Weights of a small transformer language model.
Architecture: learned positions, no biases in attention or MLP, tied embeddings.
Training: a variant of Adam for these matrices, 440M tokens, 6710 steps.
MLP neurons of a small language model. Each row is named by its layer, matrix (up: input weights; down: output weights) and neuron, and shows model dimensions 48-143. Each number is 128 + 24 x the weight over its row's rms, rounded and kept within 0 to 255. Numbers have three digits each.
After each neuron's rows, "fires after" lists the tokens most often just before its 100 highest values on Wikipedia text that the model never trained on.

L3.up112:089115131123080154138114126107123140140140099093095154166120120139139112167136129112103122108148098106082143087143108121129153108119119127161129130148122128192104149086129129151107090156149076132148113140152174136134152129120088114121118168109100135174123126102152139160098130100125118151
L3.down112:131155134107130155122128119127116134136111145137109129148137154169141133131180108130097137126126102187134130123135115150134103095094156134135066092134102104116129125095140118167110097141129078140146090125141181122079142125137140129129125139149100136106124123102115126135097130150150090138
fires after: "\n", "|---|---|---|---", "\n\n", " gave", "andidate | Votes |", " |  |  |"

L5.up485:159155164116095132127111101143112110158101096145118130163136180132105125167128109110161126156082146104111132124118127129101137090097128126132084115156153101104166158087088101175136169124134145097111086105108188119137149123096125142139120080130140126131121117161104164131134130151123136120
L5.down485:113131114132145158124137135171115118128133115122054127127099172127174125121169132129181133125121099105113120100115115091137076103124141143135172103090105132141137133109081122126115150110115121154114149113140148138106130189114089124140160104098083191150168135161117109127124145149123129106
fires after: "2", "1", " In", "In "

L5.up145:099137117151152155131150104108144128137123106126111191145153106139106145130137121139110099150136103105122108081131127107139145137136095144146090181121137151157109169106155119153105112169106134126127141121139106111133137111135144113108144135096113160163096137122180118125125142162139116158
L5.down145:122115122110103192107138138110135120179126170115114098164120152146112128107188160137094154130102137147129145113117116135118131191163135116132105130113161169150171121115144151127132141103122117110102106150131106189124102117143165139137102119136142133131119106123127103138144088145083154141
fires after: "\n", " |", "\n\n", " |  |  |", ") |", " |  |"

L3.up477:112164130137140105130165078128124138139127061122116162136148118145117121098156143168082104133132139101158078104095094105157100113102149134152145113147119098175151153129175132136116099123127148094148138097120124140094108119162131106117118109090133145134109045106165099154105145099150131161
L3.down477:110173125152110164133086147147106121107155114124114101164141145147100085100137106115158160104108166129129113084123112138129083174127142116106106130089129097134121125152149129113119106148066119119110148123140083097115101153148140164148105114114075196139120126107126130107075108149147116102
fires after: "\n", "| L", "|", " |  |  |"

L10.up136:142178104160102134101123126128124155104137125135166145102148176152132114154119147157123155145113171128128108173121088149125105125113148176129071115152171117150134160148137143120084100143086097119116108132146087088144147164113117086100106116133117114135103134117136101134105141161155118105
L10.down136:126136119149125132124106114133111132113133120112148125126143130134139123150118131142118120122112151138129104144136115126133116127127123130144079118157148138130132145111119118126117095135124117125123122128139129122140121114144135084118111127112107112138124117121116126120128119148156116122
fires after: ".", "\"", ")."

L6.up467:149094109093095161126135092156118149118085115141073134102126181137155105113127135185167140137085126142147133163169131141104146123099136132142138128104116114148110100135107152127137156125128121103153122105142128106176124128127124095114105141142118112169133114081099116184140073133109152158
L6.down467:119092135151119119134087096127150158122145148090104134121147110103118118137122106133113108080130163112132161161126122157121134170139155130162144142118143126145122151144148104149093141153179181150158129145125150131111129121100160107128093163130175161107114127162155138143103129115177109127
fires after: "\n\n", "\n", ".", " "

L4.up335:126144114129170141125108119132124151093085120123101120163149117143163148159139141129146154163089119179147115147133167154144147140153156155144124087157171129173121109134113183135122083128130146143117128110140086115115123116120114085130107152097133141171125119124153153140130146130188144105
L4.down335:129136122096114127129112131136150139082117090142148144156148117174134126186113126148148157120105141101097162145163155138131111099128109122118125175122105136147150126106152139134074105102111122111169159153102103133114170162116175128133147148124127119141102139115114108145105095117132100151
fires after: "\n", ".", " ass", "-"

L12.up804:134078101147067130101114107112134122103123116133094136108139160168110127066135092130194153108121107121124115161094141151144102150158105111118088101111167116140111139130155102131107135102092092133153103122137142123164130140173117123078106123141130109138113109150139148146146081145111152068
L12.down804:147124120117113116121126108103128141122128105164129110101114147070120174123117112115113135089159096106154084128107161127126107101130130108128128140094184151132091118126153125149113101149131139128137135146105137131117094125156122161084152123154126109145155103125187141131154154144191124127
fires after: "\n", "\n\n"

L4.up470:127132116155135120132166133149130141117134136129125185060117132127175134141138121141133108127157105136114135162110112105140134161156101118121133133121114137161172128149110059168129112107110112153090132076102131099137125125107138097135110125129116161116125141110088124096151096180129160102
L4.down470:096138124175119125165142118153122105097110134118109149107081119148115143202129140106113109097107115117160160130154111124097116123157122158100153124077114171120140093124130107131172142134141129135102130136103116171119137097081160123147072153130153172116149115088140107136149147149143176101
fires after: ",", ".", "{"

L2.up441:127146123154130098088140125167128138134127100148134148093162177146144138116185138168097154135113108184144151161116092152114153140109106111108126116100124084136178101152135152093105099083132159135091100120152067154138154125127125127153120115103098170146147122174122122115106119146143128113
L2.down441:146146134133135137148114155133134140140125141106168161139115147093089124137136137073101089111136145116171144110145093132115110126075146138158167109071130109129139113103127156142166120134150152123110135122121169135116144065101138113120100131147136110116135135147115143150144114126097168167
fires after: " | ", " ", " August ", ", ", " for ", " of "

L8.up262:128185113112075107112129105157110168135108098098140104125105117158081179137130141154118167097119128153139099149140153108140155122132158119142099141141134150113128093169141147106116154142145113177119135091170127157129075138136147134148086153136122103144118147085123109092142113147133162131
L8.down262:131124114156135135169147128111146148133119184137111138125132099086150138112139127143159088126098125135143113162131136157108122129153123084129126119142176119115127110113122132112125096106108127100168113170144089098137159126149170185073096165129081102056103103171135114112100140111091169120
fires after: ",", "1"

L2.up619:069145126098109096153131126133128143140178063127110125121161126152101081088112114154110134149141139100108151119070092114138116132137150077190125127130139147145112155114098148149070095143093138127166097134132133120119112108123105124140130153136134169144142125146133124125090140112125133137
L2.down619:158131144127114127153132172121117106151138109112138099116136142097110157100115116107105097122124134128080098114128124135164104128080139093150107119117142085115121142115137117154144111144107125097102157144143134111126154151171088149119103100115103092108134109145116113107104115139129133118
fires after: "\n", " Released:", "1", "|"

L6.up222:147183087135148095110135148167111133082115127089137123129140181136126135160127165141113101135108160146146091195117129124148168142104120127152119100145143131139137126116131155117115097128099107149168160117174141109103148139100087084147109132101103153197117170104119105144116105132145136121
L6.down222:184157111127093116108138092175119139085112123153103124134153128174132140137101144114165108136091137076143147174146156127165124120108072163180136146173137135124133135108137129130128125161137114121160102112117115122120137108173126092143080149085117160144099127109145106155137146115126105151
fires after: ".", "3"

L2.up218:092134108136158126160145103091120141126144119144125123098112122150143136101118136168113117120128087148135112142142128121138142085114130106162141122125141134172135145132140134178085116119153113143109112118156127059164140163142125103111113148129136117128097173114132098115156124153121113190
L2.down218:103081130118170126134136097124077113134143092125132130138095121148144158140122185140163155107132086154123148140133098117110159129152163114153174160097168123115114126129185157183128153076149116110137103136152145144127154144129067149115147144129135165152108150135131104132118074137144092126
fires after: "; ", " | ", ") | ", "1", " (", "| "

L12.up182:137148100148118173109103130125123125107126077170118150104132077155131094123111136114146108129081132163145149164111078141122142119111160130139113137112165106131150131131105148164163123090160116155103101107160131140145157127150130107152131097153122149150115085122150127162098122149148127125
L12.down182:093183118156122189098115111164137109147122131079136156162145104124082110153134157123156146102097160148108172087134119132159127121138141124128146137116102118189120099156076157175126152128134114139104094120128136152115130126154114124114128110107104159141104112157122109104068147140092148110
fires after: "2", "| ", "1", "11", "–"

L4.up442:151151109155170172149108127151116138076087107117132133150158154114129116136133138176096131124118158174117129161119112136160165101133156167141118090151145079148121122073134156066095142119108117118138104137150176104135132119100093098107152136129106142153100115126105150153107135162107119161
L4.down442:124156113133119090122150140144104116084139117160152167165154126171163143138124131144144145140115162136132084142159120112140159107135113142138084143157130127172146160111105118111114096151118113128136078106158093084138174136138103135097099152086136084135101094137109144117117092169126109128
fires after: ".", ")."

L10.up23:136148106177127101127127125119136138116118126132177131090130146123162155088120139139153164159125144118160111153098112136123115120100092151151084119148173141134156175148124145137063098143077100119112106115126124117144145166109088087082065127141102123139115136122116097102137132181163105121
L10.down23:131151125140128142107116108106132116123130142125130114112123141143112133095132142158132144136138164124147119131141119128142113130121115146135088132115139129132145162091114133141120125123121120122150137127144111131135131131143109074119091138122105124123135112114098104110123110146147136142
fires after: "1", " neg", ","

L3.up241:178160113161114134107097098138150123093126102093116159146125142122108115131130153194160161140169097107146098117095151188107125119087080121145153153180150139159113130100132133093112158111146108169145123123125148134089137148154072109129139127165137110186085142119125121140106082146122140141
L3.down241:131148132116117129185113137147149112117102126114074144121138169136155127144150124149138121130154148140132155143162128139120080112140096161138082099104135122147069134137117130093119133095125073133096128142101101097142173118144116141122185128150158136113115143131119119127110103138087105123
fires after: "==", "\n", " career==", " ==", "===", "==History=="

L3.up348:131150132098091126115129138134125089078107116163152173140075152130129092136087149120174151125137144110113117127129113094105122099133149141137097157151098153155108153136165139158120123176108057114154105121165124168145101158171127098132119163094148127164138127096124130103123119108140127099
L3.down348:100122145124143147119136096121144131116160117108107114082119125101065081119133090119079138097094136079181103140120131129111122085091113143121114112174145131105148145140125120121091114154129152139116077113108118104168123139144094155115145161133122072107159125123124136106125103130129160135
fires after: "0", "1", "978", "C", "2"

L4.up406:092100141135161119147083096177126069104122100113115146089145155171135118117111099131138127126107133154122167124115096146118142129141137090129110119117154133163100151120101123109100118118160101166114144129145137148150112112120093117169103113115085151152089134148146136119129160131151103128
L4.down406:169137131183115127147130153149100096111163148096107115150113142088139135121104126139097117122120144083118146134152152098115147127136173104122119089141101145158153129132112140121106099109149111109102139122144142152119138108105161112140115106120171130123136138159097141113165134133144125162
fires after: "| ", " |", "11", "|", " April ", "1"

L10.up316:112119150121093124154121105162139129102147095128134139127146100149173109112158140096158125183130140100154112087149104138128148121104116163144148112153127087166163154112100161125175137130120136115120060128151128096106102112151099112148111161128092100169079139161122116124139153145152079169
L10.down316:118140143126101144167133169167134100127140095119111159157140079166180139137127121150129136122123154116181085134125145117110108144115093095117148102146131099114134147152124170111159114121091151130103127106085088091137120132108116137138141133124146121145099121147106133108133126151135078143
fires after: "2", ".", "1"

L3.up738:160144135138124144097140100137115080130119146123149148136110096138084136123134112145141101119152133183131120139088130116134140105118168145153131137123142137152106171080099128159106151116152154120161125093155139122129130123156085119148130164124128085134114106122170131122132163181110113123
L3.down738:109132130118136146152154101114133068124125137099134126142096107144122092100143181133170093109124168141127111132092159082149124119130148166160100115108110119114136148122115106134150135092190107156187131126154159101134126140121144151124107147109163089134120148118115139185140151159097156164
fires after: "1", "2", "oor"

L4.up104:164185142134120141178148119142111129124114116135144158122129124119097126100139100096132120144162142107187087140080138099079151117119170107129125151160131145135146162121140113119108143147095150085117120080118135141138142155170103129097144096098105127123143106146135147116121100117145112147
L4.down104:109119136114147128134149089118165102107154105127156121129133102129143155144119099156177091132134139143067180138117119076125097059135087149113138147123133116129126063112162113116113127093107110137144158100144124124148125092115110109143111128118129129114113100105141092141103131126161152092
fires after: "1", " (born ", " in", "2", "| "

L2.up333:169129135145101113155145143141084132151165100151145161101150127109147141152105120096160152160150150128135115124123098098111120133116121122122166170136146150163146159102082131163105133101128124095117096140120137131142142143111151124125138150113107145141125116119117158102127119173123109123
L2.down333:141135136151155138076149099129142121126109152109131119096081091119110163183116065138122116124118100096123123103133100088120159114104154142104138084124145119159134103103166113145158133165089110129119092117139106146144175135164098133123114088143097111152123171134163172091096125093135116121
fires after: "2", "1", ",", " arg"

L5.up237:140152102132145140183106158173153169064101129159174154168147173131147161156138162136137126143099153155128110141133141132105165117135104150120144128115151098139147136102141169166117112086130169112129121130149143124117141133122128127129124196106073121171095128129048148136118103148128108125
L5.down237:125150137155146111159145176160116106129143102136110127150169126167090084132082082098127101132103157169131100114141116152123109074126129134085117160172119153107107142116117144107113117140156135156155111160139098113168139149116118097108129136141133103123136178149134195130144137122097113107
fires after: ".", "\""

L4.up13:148113125155130147107137145122115167084129079145122131133162111111116133155127142184132174173114173127151096142086085107152196134141081166109117126118107111096136153136143167103101125122152106089134121095146151117137112093163134127130107147098133119134109097133111121112092125144134154103
L4.down13:134102126104111156113071093166114130128158100102139134121132134138120152157151154132116084114134142137138137153139104092162138178095145137141131168153076143168134120134148120131084114138102138153128100133144123161127165089126176122134130097117141117163131165134151090128126067129111092128
fires after: ")", "\n", " career", "\n\n", " professional"

L10.up26:111163109168102124123151125144121134102120127152127117119130156146133132154092125154125144136133160165141099157156121096117121095095141157131079118126145084131162130157142144147101124175088068123107146124111096083142110119080108076107092119144095122145111141118121108106128155160170115128
L10.down26:100139118145111121140126112131152118116128110156144128133146144120129132127135122137138133122110134124125120139137118114136130125128134147112080139142143141165134128115130135118138124127110121124118116130128099122130111122140133107122124142114137104135116117120125134114138098138133135108
fires after: ".", ").", "\""

L8.up78:104096121102126121073104114156085149149103135104114133126151092146149106143141096117149077130095138166101102112146160139132131098173159140152106124110154118194115136131128141150114098146115150114173129111125129100162150129087128101105119088147135120122094111135152088120133101124169136111
L8.down78:129084141150112128147130171132112111128161104126139118160107117141141072126129154137143130138101128160168152153152113122157123119121132121096122166136132096159160134132137095147163160117094100155128110129122073171164136118134162096118134102151104110116145107094099132106136115111148129096
fires after: "\n", "\n\n", "-", "| "

L4.up412:135148117116123162105158129152096145092117115081099174109151152156137127186112144134078140109128133132131140123136080106132180150117132136145080146116143129136159134088103133099150088146122095158134114138166105145144138136150123070144103155117129139152130125119101118106120115071122142112
L4.down412:124146142087125154111176080111104094137125063191120189145144120136112137174167165130100138131126085153149124148134103111120140153138130139143101114127169115157098171094141128117109102080137099156162134127138114141135144075133148140129108118116110144161100112126148132093130125140142127122
fires after: " | ", " | +", " |  | ", " | −", " / "

L6.up657:137143096101130142122111104160117127114141108163110133147144152158135147137121088145126154167111149179155098113098142086115163067126123135157123123156156138135141161139145132152094120129113130100137095110125189068144135110107115119086129134138126119139129121121108129140087098144164128147
L6.down657:111129118122160140148152110149125105087129101120133098169135099140120136098134121136110141137122106112078136124119123146133156144120146180116127134143131121105115124105116160103103108138141141165138092142137094146131105129142109143134128152172134144117160163149091133154114125104107108135
fires after: "\n\n", ".", "\n", "| "

L5.up109:117155115152167169122160088157097166143084112110136151143127157146161154128130151128155152124140087173148155141141116170143171138113103116107090100140139087138143087111108071083136098088166136120124125149115093127149131125150136139107145157113086111173123112125125139117136091157129127103
L5.down109:176123139111099164093096140155113149122102128104125134123118123155087118094163109089136133126117151116157150107117140166134159125118159129112142140118106117090114116083113144140156144150126140159087109136139141128172138106139124163145152132102125146114105171156171151135127113119126104138
fires after: " ", " on ", ", ", ": ", " of ", " and "

L4.up211:120137121119158132138125094171090155128113112147114148121143141131133147129120148102099134115152116118116114133106080102162178095112154120150084139082139116171125137143146137130079121102107096150159126125150140087167163142110141111147128128121123121142122134137129121139085120108136127108
L4.down211:120105132105112148146136097095117098135124117148112155088105127143096092177108153127158161151079131209154116121099163120131131132142109170148102130132147159118156147161142153161100147128112106141093100107122096141142137113142135184100067126139127161101121056136106109082136154133132106136
fires after: " | ", "\n", "; ", "\n\n", ")"

L6.up523:104129125157143148138111126143089124143095120095139157116183156148123124129110123142124151115157137141120135147135101139124152166128105138140128091113169115120128095117098141149082108155060121133137124109142133085181111143113128091138143105087082132165109128119119161095126151155118132131
L6.down523:152118123092099131146129127148069115134101109105176145139133143139071107119127106134138145106139166128116137112096100115131099128095140133160129133141144106150110177126127165135116169136102128126134136122128146107158092125139113126158127133098093123095143128139169114104077148123127146132
fires after: "| ", " January ", " March ", " May ", ", "

L12.up577:169120148106137109143144127196091146080110117094112135137126130147114169148136123112147142105148136125104118134110120106111150120122098136110110109119122122117107096135114144124160127125110089151162131097150103108126110164113119113155096129116069148141110124145118154130114128100113118122
L12.down577:139137091135142106191153090116124095139144156144165141140082102120145106121124152131137105128115107095146129114148133140103108130129129143135113125133099104165125106105100156138140132156195110165116117148139101093075203104101148144123142085161121092143170143136153108100142101090122116137
fires after: " |  |", " |", "| ", ".", " "

L2.up105:110194100130156126163147144154108136121102107139117161086141122166110138144154143132099125116078133154161139132113106120157157109099121131133154098115150118186129151128153136130108097126131098136080136136151090109161143135121117083130079141075111165155101080129123115131133113128157117121
L2.down105:115101104137133111141121147137124142128112137144118110129135138163111149105137145142085120122141146135146139118159099134143097127128125151114128117107133126119115180137146166114160123096103195117110167177115116072145123138097144132165066104105099081113131081151116115172125127131139097137
fires after: " | ", "\n", ") | ", "- ", " / "

L6.up269:115117125130122108134144126170140115103126128107122162096101124143130096112093099111162118116171135120098097141114112171127116155130152137120070121116137126171112118120111136148119115127093065166160102115131159154140085184118129122107113105141093133145162158089128136091142098139151079109
L6.down269:109171117107152150086108116103112108111134134103145110125140143136132138106100139114102121113130169119150099126132135129139104162109162122128101133154130133102121124128162132151084089118101126110142071128150109122119135135097115105110127100132102108156138125104139132106091125133115097121
fires after: "1", "0", "2", "3", "4"

L4.up392:094106123151163116130144105161117103141115129079090198165116165154163146144137116139136152131136111145118137179081093149124153123164103069103118144112120159147151134132083097122122120139115141134098115097112123130132168135121139096168169153131086119159123134118166153087117150145122132096
L4.down392:112152100150105118130116147165119160162133164155149146118146130126141151161122157075104117090161106114138126133112087099123138131124147107126116127083129144115134107123137112130145141103137112150099115148157103115145159082141164115130153129145154134086127125144142133122170070135125142119
fires after: "–", ".", " ", "1", "(", "^{"

L12.up772:118127132128152146151120101124096107147139109157128160122140115108147107112169098154164134138081167148137135129101122123170137110107145094168118151160136148131141113124104128146129141100134137122128077101134174097153105094121083126162141147125102170073062103086118118130112107112147118117
L12.down772:102113108122136175123128131121110141148115128100135103111175116177107097125115115084137139114122106114141140110139138133142141103113111129139111114173084135107102105121139139110133129108111160143141102096124137102136143101133152168121121138110093155133143147175126160140104062152172175097
fires after: "1", "2", ";", "ch"

L5.up706:151161123118143107149152137174105139130135117114124161098111143132126157128149168105128137120135111159147124138108093127127138165144145124145082147121121147130173107134155117134120133102128117138097119096137062128146136170131142127155068156094097150169145117115130118096129114137131143086
L5.down706:155089114131089123142141133107126141124123162148128131147132129107128110108136125081121129118141130127155152176161135098158109101153129102150144062096130132133148110125136132113144132150150127138189204130131112130103162086154128103107127136132122106123185157109119162156132096084117154140
fires after: ",", ":", " "

L2.up702:121154108166175103166103113142143090125160106109108157124156152135138121155114163133149109128172099153128137119103146105137125162137129132146089053168163100142145104126091123138100123116158100135139153073113124121139122136130132091158092117137109157146112113111128164118131158146117086139
L2.down702:094146105115111089112157116137151101135152115136119159125097126123111141112131146114125154127163105112155146174100134127102133113106124128187114096150143141133135109127132075107102165120141113107169140084107112094108136133129135133136170048133113100172123162182148154096149181132108080139
fires after: ":", "-", "–", "| ", ".", "C"

L6.up878:165149112171131130112133098156099130055114115114136095106143138163121139155122174157130156101123164132112092154107155106113140134169124116132125123132138147171160164095108120150113147147075149148107101121154106135130127172124146087136099157118060116172098123087127131105126179148123122107
L6.down878:136096087123122163166135130111101133126106088119143134131145165164152155159119133148112130117113180134129111171174112159146123122128106173131103149145159137135157145093118117120122112129142091149152138097142164152088130107147140118121148155092123139133131106138110128121138126111161112156
fires after: ",", " | .", ".", "0"

L12.up646:119148085175123141142108119188142146104163126140115110124146133141125134121138125174100145104089115102167146172113075151133135083117129134177115112131128082132152103128092077127137123153148120174167093091149161161096118115126120117135123147153124165149124134158132126131152112134157130107
L12.down646:096141200099124106129121121140135106102111151164177153153136103070097143128100131129118157124076100122110100117118159176145152119152110164091157141147133133126118095130131149119141157156130093173118147142135139120118179127138141130110153140121147155100151079136130125144117090135113151105
fires after: "1", "–", "2", "8", "7", " | "

L12.up276:124114143132103139143108064149143143158117110098111091096148114115123107083096107105114145151134183102172103109126147125157112130139155142124114129091130132133149211100108120075108097117108127134161085137151118059141110128107119154100116124122090134136119177166141134139144101152134058123
L12.down276:159148126164144109153082177167137149147119132128137106120157114117153136152124133090122132146112144162114083152125114143142160109140102112146130120139162120180131111126123127127121159144117115128143102117136090154133156121144159103149132133147138133147104112127073113131136136139095145127
fires after: "\n", ")"

L3.up12:137151112149139108133169103081096136132106151099115145121122138183167128111127150208118131085150111207114126127113144125160099123120139127130127117096135120138105114084132113115133123151134117130162100132141148165096093156101124129113091130129117126147109108114126150123109143191153094135
L3.down12:153140117163141141111134126123153123158150080133100137081126150131087135127131137124117134132143157135153133167124190136100108140147101124134076124159129139124123126151131134154167133098142121135174158136155116125115127130103115163127105164144104179128167114129136159116186061148132122130
fires after: " C", " c", " | C", " ch", "C"

L12.up756:136107132155109148099122109132132109113097120114153151101142136103141110109104114119121092067089097088109147094133110156132129075133142121143135105139139146184109122121097106146104134116140135138142110107126139168076156136156163155156139149122131111161088144116157122135155112153136128077
L12.down756:114144123134174122122123179131151166072130136159114101144139136138153191146128162091087141113123124094124104144118106151192115153091121125114151078108118106114135115162127151128150143122136127130119125136105170143186149101117104159149118128104117140165109134153110127141158136143111126132
fires after: "| ", "2", "1", "11", "–"

L2.up819:141124118140147142176163130168125126121158125094145163104115151116105118136112124128176174161166136133167109152104123205105167097131091092157061122148189130149149148109132066149114142109110114146167141113091147148123109146109092127142085116102122142183130129120100122133157133123154096116
L2.down819:089144117151145153118129122133126144107130116128155135143162129137161123081098122161151144134119109142139129152140130154083137086112123104123061097156135129124153162142147127177111124151147115118167159110132154146137105170126074150108101129134086144153122113097085120108145140134147125186
fires after: "1", " dec", " rec"

L5.up760:152136148151106127131129106112126132082154094148156188141123180148160148141138156145211143156128147101140128129133116081105083117116126133126147143148120115159156181115096061104112136132130133117120102111129125097087125120164102138128142149121112136116133092151118148123125130130117101124
L5.down760:106089119120131110120118115171143106102102111132138131100123093156136123160163134105143087157125114129113106112147122142157145137121139110104135119130083171127166134087115092101156149113090114153105158185153094099120130073116072084150152115155127115147120150145127137151103146104136131130
fires after: "1", " of", "2", " in", "85"

L4.up658:179101111089126077132119127130109126107107140137150159145101153135129157146106143102113094108129097159125106127092125126139166167135113132139161109105135146176152129118139135123087117123133122131135087098146150084119136162136120080157119157081108144178142100139147129088151120130138124109
L4.down658:109108142129117159097124119148134146112130136116115149093133127142085129159129120141107132093090107083153121118151105104112112164114059125133117094092132122142158158128164108129135151111125119147131116130145138158087151134148148097133116150118143099142142114149153103108155142115174127115
fires after: " | ", ".", "1", "; "

L8.up158:108137122106090139131151112132088117105166096174129153125120189147140118147077112146115113120126135109114121125108136104137101159116103129116058169138130146120119147106110141171129126143120098149149107123119144098152074085130133128148107147154103092155140124108093104112114133110152113131
L8.down158:160140135116124128104093181157133097144150125079119146090134098069141125104151096110156105130120151119116120097093127170136118131143150152099101129171154174128126115153145122070126104132127184116127111100170117120093141101152081126118160104138117124137109146081156104098139151148148114147
fires after: "3", "1", "2", " v", "\n\n"

L3.up562:093143116166125143176110117148122109144094116142139137089148123151125124106165134108092116093149157188101133171130102106156119143087138121126104065116199119159125095133111131176087089121119128110170126118124151127196149130126112092128137108105100124138092144171129139122140163155156155115
L3.down562:099083102189091094127146142171112116112135120120098072170131104143106117133113132115114118138112138137141157136134122119154133111120080140108128128118152140143074101163165136114086122148121127169120116161088089098116151147151127162152115098114123141170146173154120137098124149158130064124
fires after: "| ", "\n", " Win | "

L3.up14:151138120167120125169158118148124135158117089103114167165140159117166119161103116161133175128128123179099096136132124140127135120094056120110138164142144143121099164137107159169129118155145110164158108121142119099157132127115112087136120146109101100133094143111156108131099141190100133128
L3.down14:150150145143136132150121119105119140116116164065096144124125140121139111102125092113105124131088186128128129109118134127161123136155147125164155134107097125140137197122143114087137180156170121143130113147149106100166147148158146163155139108134125093139154116136098093129106110114107118119
fires after: "\n\n", "==", " |", " =="

L6.up795:131133115162124112134146100100134129141139107078125172153111138151125082088094122098153122130159131119093132123147114112153121114141069140158101144118103180220151142080115115100127101110140128118150140106110158135117150128167126100094152141121110107158114125125100047141139107145133096161
L6.down795:153167143128100106180118134144129154112118146128169139112128177140153157077177122141094136117130134115098111106081128115150052104091119134090098112108117099165127122079166116112153105118132120123185149091114157128124162147135134170120144120143126118078165099157169136113123120166150174109
fires after: "\n", "|---|---|---|---", " | Apps | Goals", " |", " track", " hold"

L6.up614:147134104123100092191119119153106140153104120099127141122138138166135134124133129143161139112140170133166111154117124140155153107125123158175148105148145121127141089129146115170129089115117120133125115037118175104115121143127119115138088101084120147179111152143132159175158118112154129112
L6.down614:143110106129139116127121117157158146150086147097136121132192101160121100152130132146122123095137151153120133148092105140147128105125057140152114162124116145125119058121135148132131158088121108099184109134136144172085139104124145103165097154109114182123095142117178089135124123117119128144
fires after: "\n", ".", "| "

L8.up629:133147120104123116094162121109093124100106133157092168122096109153112137137095152111104058109135133121123151136099099095134138130126142133146101143118102137138117153086143143128102115118144120108118081102097101125064129114171118079116088120102125121102130121088143112100152132157181113089
L8.down629:160160108157142151109117141142100133103101114128102165090122126133105152159159146129110148125142139120123111154142142134130136114123126149127126136140153145122141131113147086173093104138161157145154129131123132132100091125123142103133091141117110133146106104116112115119140173087152128128
fires after: "3", "1", "0", "4", "2", " |  |"

L8.up869:105111113129126136115118121135098111113132111165122147140101134111143125146123148121121095175114151122132122174141169114149144134133123111130123145187130135151159137152118117169110115106077106099110077116125174106144126121122104103113147147125118115111104103122131087147132114150145145127
L8.down869:135151153100113140175112118131137115126115128130103144120120147123142112114128140116131112153106116115146110139164124154132106118112134149137089140144107132136183154109138160147139143122095101123133104138131111054129099123119112099142132182164100114150120143156152121111125101157130092163
fires after: ".", " Th"

L6.up166:181134106149154126149134124131139153042099095162105145120094137144169132140148148132134153146095132118110117159126145142141173101103145129177129137158138153148160127138144151150096080158103108092096133124154171112140132112121124097148124112106100151141131144101102119136078103099128153179
L6.down166:122106130108123102082154158150107130098120115140139160164171133153170080140155099133115137138162160081068124113122122145130111115164123141134135171139099136074123164108131130111152141149131111123116129125100054167110123087149116129159124127129159108102088144143152115151157131127139128095
fires after: ".", "\n\n", ")."

L12.up180:112156134126155144125131104151116118141133119113146136088158130115131104140117121135180085124118119141134108148129117106152121123098083121129117125165141146140157148146119048138124128124117128135159129101123174146160170134143083109108095110128122174131099110119148126142150139117126157131
L12.down180:120151111148159151139132089079106101162115104097131122161137142137095106149114096069157153109106121161099115083131166159147139096128131105106120128158142105150095106121069135189162124136115167121127110118133121125112157115164092144120137140116142118115128097122135167086144148081129170130
fires after: "2", "1", ";", "\n"